Weights of a small transformer language model.
Training: 336M tokens, 5134 steps.
MLP neurons of a small language model. Each row is named by its layer, matrix (down: output weights) and neuron, and shows model dimensions 0-255. Each number is 128 + 24 x the weight over its row's rms, rounded and kept within 0 to 255. Numbers have three digits each. A neuron's up and down rows have the sign that makes its largest values positive.
After each neuron's rows, "fires before" lists the tokens most often just after its 100 highest values on Wikipedia text that the model never trained on.

L4.down11:147115145106156118128147076115102122100144125099132108121096119128081144179163097126125154138140137092148151106135120137104156141127114137115140084110154166113158123117091117122160140141126149142134107133133147103119131122120111149109186139132173140140141076137118132082135149108140156150150108151124118106150119162121160161116081136117170133118129135085094184088131140154161143093167142164112105165163144106121093119121135138102161134111091104130121114122175118098153110126132152126120126113112129128116114176123093125115146194108117119129163101128086085168112169093126131109110108104175155096148137131135176101103158125100129131154129120135117123084158133088112107125155157117080141174123118112125131132111142105084108122158135110169126164165075137137171139145132098
fires before: "id", "ided", "is", "ies", "ision"

L4.down257:113146116140107127118125153102090120138077132100126104131111114106112158129200108130167141153086122125130092121089124121125148131122132124107155119108128145107125143126102138106111096138121111114130145144124130130122160137140149120125098148069100123121130151180119110126126103107081170139120142142145088095123086174138178116105133132151104073175091161073114143107111129098117147144144098132143122093134133142128142178138159165195152089107139101079127133143147149134141122119145127140158110107135154162093119100173127174105131128127113114119110126092143208140109109103115086106117129148121107123148134120104194106136103103120164128146168156139094131150096155102142135131161130103122131141107131140146137124115164167177140105136171116140101106125154124160142115093122134
fires before: "ed", "ice", "ices", "ote", "in", "ot"

L4.down96:162122144102119121093119087158106150085117125105094118126121143148120083056144142125137134101139107156145120171144131132109101117135137199123096098121133111111122141120133171122151129163166142134135141137116087130126120148123150154131139127115111142170116115107143132146159097093210099121125110156114096126139134113137133168158144115083113117135170130147183073137161109147119140134118089126108136163143135128111116134159128119156137108152158164137139129131128126129126163139124083107130131186088126150102154132154179140129104114126132128071146110124118135171143128120132148155125122163150104120093149127131137135156070120100134146100080106135098164150137151135110111182169067100144135132143121140122156142134137110152141144071135107117116103091127173104171126137132150
fires before: "s", "t"

L3.down643:141127151111108113157155107166129135115127099106127128099099100155077107115129113122157143155128143156160091116106139106136135146124158102176123125103132170076150103161152085160132143103157126085130125138139148150121154083123132106111111107115089133108122112149162127142150130160076089151154123109093141141137131090136155136151147161102117126166145094128116155136092166124148077136122117126117115160123143118101116124152064141114155083159145174132149121147159156138123168132125110098131122088157191140108096133135102124105094160107087098086143123130116146133138102117133144119091088110131129100097093118152134124125121078128063088161168131108126127137171103134122106105119147131100127144133095111166146093104082133108127112106120135113116098099129175135132102152116139
fires before: " |", " (", " se", " –", ";"

L8.down83:164116164129117143149113135186142102124148121167162152132123087102091159120154170171123159143151145097111079138143134089138106144099122137141110159108141124125109142124145133113075117096146136097080140144131160101128151125152100132089087151145141121116133161133157136158122091147088153180173132129112117157150126131127136114092112118112110085141154107141132101118091140169113118120131150109125145124134170162169080164155096108128087154136137162131141141136123132067113128151117126110129126108124136140140127134116129108161103154106101136139148129151177137112132113170121128148098110151103135132125149138142120082156099129103193159140053122094119174119113149126110105115168118110160140138085118082153124121119117119155129125085113092109129140160168119145124108131143179
fires before: " States", "i", "ience", "il", "ient"

L2.down117:145095105128142189116108127107120133101107052124116101138137129122168150095069118100146105164138116147148101131127101118173145116109135124107153139116138141174087109090139147122143111121136131149092126116110179118116102129199126122159174128109116145145143145111134119103135133085132129137163108132132132158159087094128095094100155080132106126123097163124125159149113102123117118135100146133075142123114147109086121126129162073137126118127085056119110176111130090110149111155132125137112157136142112147114095122096175123148103138090084146163163109123120096145131119110129102117156145126118138121143149126147144144141103126174123112161129099116168100122155166091128121131149167099144137118178114105138145127124167117149149094138099091154129144126107144124162104127132105
fires before: "gram", "fess", "t", "p", "ject"

L4.down204:145126125109138182138151111126143150110069093111119136114114153104135130131096095116167114130108118143124113117123109100114093109143101125132114112139121133104114151087142090120139092111133133092113097106160158112151080098109137139110178130159102119158158160105110148154120143072155150076086135113160110099112100101100115132155140134141134095136099150136122162127137133097112089165085146138155117132167153154138140102099124131097103092098100128143151128148110088132100115167120117115143121142156124168123121100128129138098127131098137114145138102185111164164147139100164102114168106099144167148146126163124091138145109160112076106157107106170155140152159175136126175149154147129097160115151160149137148101137123141105127152178155125149147090139132148109158130178116141
fires before: " is", " was", " be", " had", " has"

L3.down141:100072196132126101088144152118116147146133117124135149150152096175116142092116138116092143126114128168098131125130129133121126128146158118126140136088159114142103118133127127096158132151187127130124136137163161148130126115148111105098115100140154098118088089098135112119162088181115117144131131142131123110094141108069163121136129159127077134087103126113137075120134127106166100143183075107136144091114148167134134110128116142090155125157162115114101155137124129092130153153120129122103110132177094100129124170131142142150123146134100112146149115089140116118114113085098161121108145169134148161141110078132171134161096142109143129110127132139128131126164136124110119110145131106171123145165175147131155136147119126126061098106090115114183095130117146155138124160113171
fires before: "-", "ent", "red", "ot"